{
  "num_key_value_heads": 3,
  "hidden_act": "gelu",
  "warmup_steps": 200,
  "batch_tokens": 32768,
  "train_tokens": 210200000
}
MLP neurons of a small language model. Each row is named by its layer, matrix (up: input weights) and neuron, and shows model dimensions 0-95. Each number is 128 + 32 x the weight over its row's rms, rounded and kept within 0 to 255.
A block is one neuron, or neurons of one layer that tend to fire together. Before each block is what it responds to, as a language model described it from the Wikipedia text at the highest values.

Description: Infobox value colons
L10.up50 [114 127 123 152 160 163 165 142  91 110 154 116 126 136  99 114 148  78  93  77 215 155 136 117 159 169  72 122 147 180 162 126 128 128 152 140 103 130  48  81 101 160 155 209 123 108 193 125 139 154 133 102 124 138 138 146 101 132  74 176 119 144 138 159 128 166  99 140 162  69  94 117 148 153 159 167 186 134  89 147 128 165 132 116 177  69 160 143  92  71 140 170 109 106 146 154]
L10.up180 [155 166 179 176 135 131 122 131 135 131 131 154 130 122 163 170  64 172  86 138  73 123 108 118 107 168  79  96  71  82 147 126 132 122 132  94  81 122 111 144  94 103  93 178  71 151 162  91 180 156 123 143 132 133  95 150 167 115 118 133 112 121  90  42 120 143  88 144 137 100 117 157 108 105 144 114 131  94 149  94 126 169 130 151 158 195 216 142 127  61 213 150 120 107 126 154]
L10.up384 [104 117 136  59 192 177 122 177 135 136 132 146 129 105  85 136 159 123 142 105  73 161 139 131 155  93 121 108 163  91 134 110 195 166 171 135 194 100 125  41 138 161 154  89 100 121 151  81 137 184 139 164  97 153  80 124 138 103 102  52 190  93 123 180 171 136  86  87  94  99 145 152 127 132  80 152 135 137 143 105 136 129 178 130  99 171 146 151  86 136 106 144 106 140 147 104]
L10.up416 [152 170 156  86 123 136 120  92 164 121 135 111 132  94 137 132  92 111 112 147 149 146  93  91 206  88 133 110 120 191 122 114 104 136 147 118 149 143 109 172 148 176  97 115 116  36 150 142 148  98  58 165 145 113 123 107 139 114 162 103 109  95  81 129 103 190 127 125 135 189 151 123 152 111 149 115  97 178 132  75 113 109  93 141  58  44 156 130 192 136 156 111 115 201 134 178]
L10.up443 [ 93  97 185 133 107 166 120  93 116 167 208 156 120 123 135  85 101 117 103  96  77 102 156 144 146 132 124 135 173 119 173  93 135 118 160 100 114 137 135 172  68 163 133 148 103  77 142 111 151  78 160 109 124 142  90  98  97 190 118 132 169 106 113 115  81 174 147 122  70  90 143 160  53 170 185 194 110 204 158 148 204  93 135 151 104 107 129 119 140 108 123  97 145 145 153 101]
L10.up494 [130  81 111 106 155 159 121 105 142 144 133 129 157 125 107 143 122 114 164 138 121 104 122 137 129 124 147 150 142 127 103  98 140 143  53  74  79 176 145 122 155  89 139 148  69  99 135 100 156 114 166 135  80 135 115 121  76 111 188 155 121 180 144 111 115 135 163 131 157 185 147 143 163 111 141 142 129 141 102  83 138 176  92  78 160  92 197  91 147 136 162 118 129 146 171 161]
L10.up622 [110 186 190 143 111 104  82 156  68 150 147  93  99  89 135  82 125 145  87  96 105 135  95 150 180 130 147 184 152 182 146 181 148 109 139 115 158  86 219 132  75 103  92  95 100 145 103 111 175 108 149 116  90 159 139  85 199  62 112 118 154  94  78 104 106 107  90  76 162 121 149 146 122 189 146 111 139 130  84 144 121 139 170 173 149 165 118 126 146 130 165 162 110 146 132 159]
L10.up723 [116 132 160  87 197 139 130  89 134 115 146 135 130  87  91 145 105  93 128 129 141  58 125 198 180 134 210 149 171 182  72 161 134 117 106 112 105 150 128 115 166  93 144 200  92 125 121 126 140  53  73 116 134 128  81 121  89 123 131  78 131 135 146 111 100 135 143 153  91  73 126 100 116 132 178  88 109 130 136  67 158 167  94 153 140 157 169 143 103  83 106 125 113 137 129 150]

Description: Wikipedia table and heading starts
L10.up194 [136 122 113 149 166 121 113 105  78 121 130 179 128 108  90 166 177 154 164 132  54 131 120 143 166 147  76 154 133 125 122 117 127 129  99 140 147  92 134 143 152  95 136 142 129 112 199 116 136 141 220 172  91 132 148 103 164 120 104 206 128 139 149 156 107 109 131  49 114 158 143 173  85 123 101 166 186 137 135 143 141 126 101 131 140 177 144 140 112  52 167 122 101 147 133 130]
L10.up330 [176 115  93  71 150 178 196 117 149 101 176 142 173  87 161 183 119  65 184  96  98 111  88 123 140 112 164 176 139 115 141  98 100 152  91 127  94 117 119  78  86 102 118 177 114 121 121 133 114 154 151 113 137 171 150 107 196 114  89 128 129 173 135  88 165 154 120 143 106 103  93 105 137 144 143 140  91 130 113 148 184 148 101  41 120 126 169 195 155  93 101 112 121  77 154 113]
L10.up377 [148 132 128  93 116  88 164 148 113 139 160 104  88 105 137 125 108 123 131 134 105 143 139  64 118 128 140  62 114  97 126 140 101 162 148 169 113 124 154 153  76 130 112  74 201  99 101  99  96 144 176 146 124 106 151 136 161  83 124 161 123 128  93 129 151 117 178  86 143 161 162 145 124 147 221 101  87 139 127 124 169 154 140 125 144 150 199 180 182  81 117  74 157  76 124 145]
L10.up449 [101 111 167  84 153 105 138 153 151 167 154 181 123 148 123 114  33 195 162 180  94 194 141 107 161 139 125 154 104 126  84 147 188 102 118 179 138 103 114 132 135 160 147 140 100  96 158 108 101  72 139 155  72 119  84 141  66 108 169 167 149  99 141 138 133 142 190  99 118 166  95 119  95  85 104 134 145 126  69 118 135 150 170 155 158 148 180  67 134 146 151 118  79 123  95 148]
L10.up555 [102 168 118 123 150 127 171 169 141 147 140  93 104 161 128 122 137  69 123  83 117 110 139 154 107 134 180 145 130  88 100 171 119 166 136 105  85 115 120 151 223  47 119 126 131  67 200 188 126 145 170 103 159 126 136 159 143 109 131 112 135 144 119 141 126 122  54  59  92 149 108  74 195 110 161 137 119 193  63  76 153 126 124  98 121 163 135 143  89 132 114 161 154 177 174  95]
L10.up705 [147 124 140 139 149 135 126 101 101 142 124  90 129 152  66 159 169 156 114 104  65 151 137 140 107 172 123 211 117 126 148 122 112 107  76 105 129  98 121 154 157 134 106 125 117 112 139 147 104 148 175  97 156 110  87 110 104 175 106  83 130 139  64 118 101  94 104 151 103 204 131 108 112 124 136 188 195 137 137 158 144 108 156 110 178 148 180 134 151  61  96 100 193  67 129 132]
L10.up722 [120  92 111 138 246 184 118 163 126 111 140 142 132 100 103 134 149 150 106 101 134 108 105 144 156 163 132 159 143  90 103 126 100 134 182 130  89 112 162 118 136  58 103 187  77 112 120 129 155  77 145 119 123  93 117 133  98 116 178 109 102 160 208 157 172 111 138  85 145 117 104 130 125 127 144 176 144 119 131 120 155 162 198 124 157 114 194 102  74 129 158 159 101 148 115 124]
L10.up732 [118 116 127 100 155 169 122 142  77  82 146 182 165 100  92 125  91 124 137 101 126 127 124 142 140 107 106 157 117 124  62 113 124 110 128 164 140 137 107  98 114 125 144 149 118 103  65 128 173 113  84 150 118  74 120 140 126  95 108  92 156 158 153 171 186 105 124  95  93 183 125 166  85 145  92 119 153 148 106 177 127  66  74  92 131 143 197  77 120 121 152 126 145 143 205 148]

Description: Mid-word p subword
L4.up210 [ 96 160  62 123 141  91 152 132 105 140 110 102  94 122 165 142 139  44 100 106 156  68 198 207 168 135 140 158  98 101 144 112 125 196 115 112 100  86 127 164 181  91 150 136 153 124 130  36 185 170 115 146 145  91 127 123  77 166  98 175 186 121 136 103 115  99 102 125 172 103 157 112 165 155  69 153 145  54 154 129  98 172  98  77 154 157 143 107 140  82 125  92 123 153 156 135]
L4.up544 [ 70 173 105 178 143 156 142 149 130 149 139  67 125 154 119 202 132 158  91 153 167  51  81 108  78 158 121 124 141 153 119 153 120  82 109 161 195  78 132 168 182 152 100  80 114 168 119  45  71 129 122  85 113 154  57 109 188 118 107 157 147 105  71  98  88  95 132 115 132 181 165 168 115  91 104 157 122 123 106 119 167 118 115 148 141 150 156 128 112 132 151 133 119  72 114 163]

Description: Split-word endings in sports tables
L4.up16 [ 33 145 115  91  99 134  87  62 169 189 169 108 119 144  94 129 114 130 133 184 146 215  91 104 133 157 135 117 101 118 105 125 172 108 154 173 106 129 118 149 122 107 157 110 117 110 125 145 155 178 153 193 163 103  96  33 155 177  99  73 128 177 134 111  90 183 141  71 133  99 125 144 112 125 126 119 120 139  83 126 135  90 111 107 107 183 106 126 137 158 136  75 133  95 109 147]
L4.up727 [ 81 184 145 124 141 190 150 101  91 160 150 190  92 141 166 146  78 141 112 163 134 159 121  79 157 124 102 114 124 128  81 105 190 138 159 136 141 103 137 152 210 156 131 134 123  82 110  90 164 129 167 150 150 120  77  55 107 102  66 114 134 135 153 112 118 137 124 132 160 105  72 102  71 118 134 127 120 156  99 114 125  41 148 161 133 119 104 134  94 175 131  93 139  61 177 124]

Description: Consonant after initial s
L6.up257 [ 74 116 117 105 118 136 114 122 142 119 134 101  81 144 128 132 100  82 145 105 148 116 115  98  94 160 138 130 131 190 153  88  86 100 109 146 138 117 127  88 133 166 144 104 133  90 105 124 164 129 109 209 161 111 105 168 127 121 133 155 132 112 121 106 138 110  98 160  55 144 179 101 132 194 181 130 114  80 102 107 199 145 143 105 188 175 123 144 131 141  75  77 172  78 157 134]
L6.up321 [ 94 150 122 177  95 101 129 109 123 138  92 117 154  89 146 118 124  87 112  81 181 153  68 119 164 121 137 177 123 156  97 116  93 143 122 121 195  93 120 117 116 168 174  15 140 121 179 108 130 114 150 136 207 121  97 152 120 125  87 110 133 120 107 147 152  44 129  96  95 127 136  96  86 203 145 116  92 115 113 107  89 114  85 106 207 215 146  95 137 156 123 110 121 105 129 153]
L6.up417 [100 123 110  88  87  62 103 111 160 158  62 100 130  91 133 126 112 124  89 110 162  97 148 154 147 161  97 112 150 175  96 126  86 162 190  99 187 145 119 153 120 193 131  86 132 131 131 119 129 138 138 130 113 103 100 202 155 130  70 169 156 129 146 188 135 151 126 109 136  97 147 108 102 102 158 118 224 159 122 170 149 147 149 113 115 108 162  59 104 175 157 140  80 149 131 102]
L6.up764 [140  90 133 120 133 161  65 162 116 136 137 137 144 149 167 147  93 155 108 131 204 128 115 162 156 135 138 169  79 131 165  69  56 109 168 179 211  88 133 103 113 161 137 119 142 100 147  85 123  58 166 131 137  73 115 145 157 111 149 121 127 123 210  99 129 155 127 137 159 116 138  50 108 123 128 152 132 120 181 145 159 136 125  85 150 120 155 150 103 178  75 113 161 129 139 112]

Description: Compass and ordinal suffixes
L6.up75 [104 181  86 147  99  97 144 140 136  90  85  46 171 107 167 148 126 176 122 110 115 128 117  77 180 147 112 139 109  68  93 110 131 197 164  99 156 119 101 135 172 159 113 129 105 125 157 154 128 117 133 121  78 147 127 127 141 178  89  68 117  77 126  81 168  65 127 179 144 147 140 110 127 148 119 143 154 173  81 129 175  97 102 104  73  84 133  71 165  90  87 105  72 154 122 133]
L6.up342 [196 132 126 125 152  72 119 136 102 123 149 101 122 191 170 173 161 132 149 135 135  73 147  11 110 133 132 151 106  86 110 120 143 118 120 195 101 130 109 156 129 141 183  34  79  87 131 162  84 146 154 150 122 108 184 145 144 200 154 146 152 111 111 159 151 124  58 114 168 144 126 102 168 157 178 102  75 133 145 136 162 120  66  93 129 135 119 119 138  63 105 102 158 149 141 111]
L6.up398 [167 138 144 136  92 107  63  88 101 123 146 117 110 120 125 107 182  79 113  84 104 107 124 124 115 173 113 172 162  73 155  36  98 128 142 182  84 152 132 172 133 166  76  83 118 133 168 153 117 141 140 135  75 112 131 158 154 108 145 134  88 108 163  80  71 146 161 127 114 150 110 152 143 155 136 185 113 144 152 103  93 143 109 170 119 140 122 140 153  85 136 113 124  65  89 147]
L6.up723 [161  99 121 125 124 127  99  80 137  72  89  93  97 158 121 119 164  94  84 190  85 142  94 151  98 168 117 140 189 147 164 114 167 127 137 140 124  99 151  99 131 153 132 107 132 101 160 115  78 146 127  99 128 139  86 198 167  42 117  89 106 138 128 181 141  77 127 120 138 158  82 105 161 100 149 130 157 177 166 163 182 109 115 170 189 114 171 135  57  92  98 104 139 181 106 126]

Description: Infobox field colons
L6.up137 [125 176  89 114 100 147 105 155 159 135 148  87  63 124 119 146  75  83  88 139 201 113 175 182 195 111 109 109 165 115 107 121 130 136 145 169 130 135  78  99  97 210 159 133 151 106 118 134 115 138 145 148 104 159  97 108 108 176 108  85  64  82 138  87 111  92 169 109 205 142 198 108 102 147 156  69 121  96 120 111 211 111 141  87  96 174 107 148 113 157 212 103 163 150 168 122]
L6.up160 [127  64 138 137 143 139 124 130 135 116 108 104 161  97 105 176 169 128 137  61 145 130 114 133 103 183 120 136  97 187 154 129 147  74 156 143 108 131 121 120 194 108 132 185 109  80 132 152  82 173  91  72 163 183  85 157 120 116 147 128 131 182 153 111  76 154 128 166 200 160 119 112 103 111 114  92 101  99  59 155 113  79  94 155 124 106 160 140  77 124  89 123 135 109 123 118]
L6.up544 [ 63 125 160 111 120 113 141 104 135 144 155 156 157 104  97 124 122 132 123  94 153 125  93 152 119 137 156 156  95  79 120 102 132 190 159 165 142 116 176  77  89 146 133 166 110  73 128 126 137 102 147  47 153 130  97  94 134 103  98  85 161 191 100  63 121 113  98 129 129 101 112 135 153 140 131 122 103 167 108  82 160 117 115 107 194 126 103 142 115 121 128 159 138 141 191 122]
L6.up654 [138 116  79 110 146  71  71 151  84 145 158 132 101 143  89 106 123 111 118  92 126 126 108 202 188 178 126 105 112 128 129 127 155 117 108 112 139 119  38 111 129 143 123 129  77  70  91 127 104  86  82 116 133 111 103 111 155 142 147 116 149 147 126 134  12 170 152 136 127 173  97 180 148 110 102 192 109 105 115 163 145 158 157 125  98 108 129 102 158 166 106 142  85 115 129 137]

Description: Word-completing suffix pieces
L10.up181 [203 134 141 121 100 112 164  96  34 117 119 120 144  94 130 176 100 130 171 138 147 211 143 148 109 114 137  89 113 142 148 122 153 117 168 131 131 120 103 179 128 103 190 125 173 131 142 160 139 127 140  56 161  93  81 167 120 127 160 105 139 129 154 174 150 146 147  87 175  71 109 176 110 171  98 178  77 112  97  50 154  92  89 179 153 128 127 128 120 170 120 112 171 129 118 166]
L10.up233 [130 169 121 124 123 124 144 179 163 134 155 167  66 113 136 116 121 156 142 138 116 134 128 111 184 163 144  89 169 105  30 122 123 148 110 129 157 149 147 200  77 133 163 171  91  95  94 115 181  90 147 111  76 139 137 100 163 189 174  87  77  91 113  74 141 127  89 112 126 123 128 102 117 112  41 155 143 113 138 145  65  80 152 110 113 111 205 155 116  39 148  87 158 159 101 135]
L10.up256 [ 78 109 100 159  94 105  94 103 155 121 164 148 140 151 172 168  98 162 132 142 127 178 134 139 138 142 115 198  58 165  76 125  85 131 152 139 104 107 129 196  78 121 150 114 141 167 171 101 166  74 134 159 146 123 107 103 104 121 171 158 129 173 152 109  98 178 103 145 169 101 145 101 109 109 181 145  86  80 115 114 153 101  95 140 105  98 129 151 145  97 130 101 113 116 152 150]
L10.up351 [ 91 120  85 133  85 202 136 136 137 139 124 165 105 116 148 103 148 143 151 107 136 161 147 149 118 127 180 149 109 155  70  93 103 118 128 141 125 161 123 133 118 107 124 181  96 122  91  91 127  90 191 172 130 139 176 136 126 113 159 189 166 108 107 106  90 139 115 170 114 119 154   0 146 152 103 119 119 124 105 175 151 131  44  62  73 112 103 120 121  98 155 144 103 139 198 172]
L10.up487 [117 130 147 172 154 174 143  99 154 144 133 112  76 142 180 130 130 114 137 100  97 205 204  95 166 120  85 139  75 141 175 127 148 143 113 102 109 135 157 116 114 136 181 141 145 133 154 165 186 138 127 146 202  76  81 123 120 126 145 153 156 124 138 116 153 164 139 115 169 162 144 113 140  81 126 150 133 105  86 163 110 124  54 172 182  85 127  85 105 171 153 116 158 111 132 159]
L10.up540 [ 98 172 151 109 178 150 178 117 145 146 130 108 157 110 139 163 106 110 120 106 105 136  94 104 156 137  69 119  88 136 156 145 139  88 207 105 156 146 150 135 136 133 132 110 119 157 126 151 130  23 138 155 138 172  48 142 151  88 197 205  92 155 217 115  91 127 191 163 138  88 112  90  80 125 139 109 132 100 135 133 133  92 159 115 162 148 160 127 117 123 171  98  85 168 138 175]
L10.up629 [141 148 127  87  97  59 168 139 164 146 138 171 158 105 168 120 157 102 131 113 119 149 175  92 123 152  96 130  98 128 133  69 107 168  69 143  99 169  86 128 159 119 162  74 113 156 130 104 158 104 159  93  86 116 102 177  75 144 103 117 125 173 218 119 139 209 143 135 181  96 171 150  86  91  93 125 130 125  87 145 160 123 163 129 134 140 115 159 178 125 170 146 136 105 148 163]
L10.up729 [ 87 150  49 178 155 101 136 160 162 157  76 130  86 153 132  91 162 117 106 148 183 106 123 100 130 168 157 188 101 153 145 144 143 146 181 141 104 122 168  71 105 160 109  77  90  72 150 116 153 222  80 157  99  98 111 168 128 109  91 135 157 167 108 155  82  68  99 117 131 146 156 153  85 128 154  79 125 150 128 149 178 155 103 109 110 108 107 101  89 135 134 118 141 132 109 138]